config = dict(
    n_kv_head=8,
    vocab_size=8192,
    activation='gelu',
    norm_place='pre',
    norm_eps=1e-05,
    init_std_qkv=0.0142,
    lr_head=0.00777,
    schedule='wsd',
    batch_tokens=32768,
    steps=8939,
)
MLP neurons of a small language model. Each row is named by its layer, matrix (up: input weights; down: output weights) and neuron, and shows model dimensions 80-207. Each number is 500 + 50 x the weight over its row's rms, rounded and kept within 0 to 999. Numbers have three digits each.
After each neuron's rows, "fires before" lists the tokens most often just after its 100 highest values on Wikipedia text that the model never trained on; "fires after" lists the tokens most often just before its 100 highest values on Wikipedia text that the model never trained on.

L9.up417:479389493526497437505445446500513632593452504626491552536488400492504514507399469497493547559532523511502455472448475498468399491551511518447521525512424479424501446399608456479442553436468479557518579471496494510521451529446549505384491446425425482465558496464480539575465507527501468605530523562484449513450523528540396560495464542467499546588561461489574494551470585542513536428487
L9.down417:439541522564569541510488564472567542567466481486471597542523504375440592563455477556555453474444382430582485595480501523572461587484508467454456354453557485375583472526561493567485522539511529593482403482523650519464497471524516477533520542517468424490523510534555496532453479497507540512587519494566518458511508497451431461501534480492457474448502499465502433466503543465548480514526
fires before: "9", "0", "1", "2"
fires after: " (", "2", " ", "born", ","

L10.up74:452505568553521388546462458511430561483530570544523562502541473514526481494429559535583532511470527487407616558520437495494421522495480524426476512471492555408537521486425437502354540449514473534455466557469489519402552505472624424447493508503517491517541504475586463554464562534510537651546479568465459524446503479510487509451438581514589524511478499455427416520556588523396501450620
L10.down74:453539539534549566493487471389524590407492488464503550575400593569565427494531509576468442501476536492530538556495464479508496456527566480460533447584486414465454486572487533458445468484521529554489494509513534429501530453498472464464525483553377513463548560518583522510448495433520590604515492565537480439458531444450482506514449498452421521513470515509507397533566504410573501428527
fires before: "0", "1", "2"
fires after: "2"

L7.up910:570499567525456498530615495429515524561463502532452528581400524474623622424544474458489451543513575538542489494469505483482509529522579519414489538487523545491525525428466457538471470400531484543528461567480483565610483587527548493424529479504466435525518516533397492488481556510582450473483436468490537504444469505559602444455475563519404521524484406508533500476507588564525483508542
L7.down910:529436509444443562582414480457435423482485520416531444405516482519482436607485529643467488432459523488536576435568519385480449498505471445474517568556539606438489535534436555530555449510546506453595486450447574454410530514413499489494435520424483571531599527525497524561415534447425533543521502524408458465484506453573578530445544566476501530522515528527389541539529516533480531571508
fires before: "\n"
fires after: " =", ".", ")"

L8.up915:436419504544451422499499466520482375425503492517469495440410505509551499423557469452550495408506520587441556478592573495491510508563440523474460547492471497527356448474534464520440477485484407527517547564486467499536473495567463496483566532492565516394503474550473620615501509453443471537466501458461463557430565457483419574528486545579544470497463462542512506455533501509496537470503
L8.down915:473634478460576485491441551495517478560489424509495458475501517508419488538575446480446553483500508509490494477492523456506480566487506512500474528504464470567507499534645538564453555462461519410630559470552552491576510560531440510451484485558534523517371530445444450423492510524487489518463432562488532485516494406493443421495554474434494564510442479517512544477438451481444409555595
fires before: ".", ",", " until", " by", "7", "2"
fires after: "1", "0", "9", "8", "7", "5"

L10.up585:514461498565398468530494413502467566416549516529584558416552505543532453516454435423482489457445564516520590513422453503426396477527498513555522542541542587492515448527427598536468560447494511534610421483468538486483472573441453407421503530476509453510547486546479487444519510419454558572536569523415504502470524542514520560436509557586509501538491499499497496471457546587461509553573
L10.down585:549481531505465453540528489514455463516464595495480518457500520534637496466502448435432435472499563517513531460518516521570506463589472502526570492525541565513492518431427494531473552469450520494559425472434546515565504566457520464460475514453566481548712452483474455483462499475418578535500459499386538467223472502526583509404518573484490479497595499495491542505496489551517566543526
fires before: "\n"
fires after: "."

L7.up472:382526506582558510466531543546428402509539474536444519472535503524497422501498459475414469462502554539527504506518436479471559501574504506484540589542437535532465516603537445512514478532410541481529534453525448481459482552491544481426520553423545504458615513551519451497548512474557598494484432481452446454459438447535506534419585568478538512487564548415521517584516403478518518486489
L7.down472:470609582545505455474562502489449440516459464554538447525512450451433492520476473474455519528535533530515500486626496462560481593540527531427555587502501537473475477503499465428496517473469508492475498512471408596519540525521535457524524466542433443580477551571552412440440485556540489585490376517468543396413496543611483441401485494461529488417448559487510439539489432487439411547484
fires before: "0", ".", " |", "5", "6"
fires after: "1", "0", " ", "5", "2"

L10.up288:493604447543485518476540504481521539563493464498519540514526474591507619445447383429490507487480519431554519631601392474474450516478529483394532508465510481489451395540443489538395514543583501538536487457496535544485474535548533493573482421425516534482593542462514498502418467521429379554552467451487510452453488428504463510463488536505568507528465514492504529474463523483581481473596
L10.down288:557523425519494467524484520469425462456522466472482501615489527419641479568518470621509488515459473479419634407453574470505457506549440517540532420521566541479543533506541531482445548452398558541492442518413495471475488461519438448518427528639564492528451542507643578465478443480480552538521491529582507450426518519411412488521431481526519538518489549593450493555566608495528493532521
fires before: "9", "0", "1"
fires after: " "

L8.up89:496497522472469456520558422561412482494540521551502551530468515565570432453394455510475587488490552547547584496548467432468428440539462525427491568498494470475481491506524468466365589502499478467445479511451514574436505507441519487424459489490457469488547570506602583608585454469475558584581507543569544551451490544527505515471457469490503451439509451467436552565569423484476519511508
L8.down89:475415541484546545515525460492499470472543587469506453510465535542465547449484506598503458537395578349550430560505590584499529462420427492562439475485580555491415467519589512524467614547531541539538467541425443489526498524493483476424489496577484423403490376567564446552585468514427455454549443517519515623494542408460448522490488559476501580487459457418475483551459473439430505532483
fires before: " ", ",", " |"
fires after: "1", "2", "8", " ", "4", "7"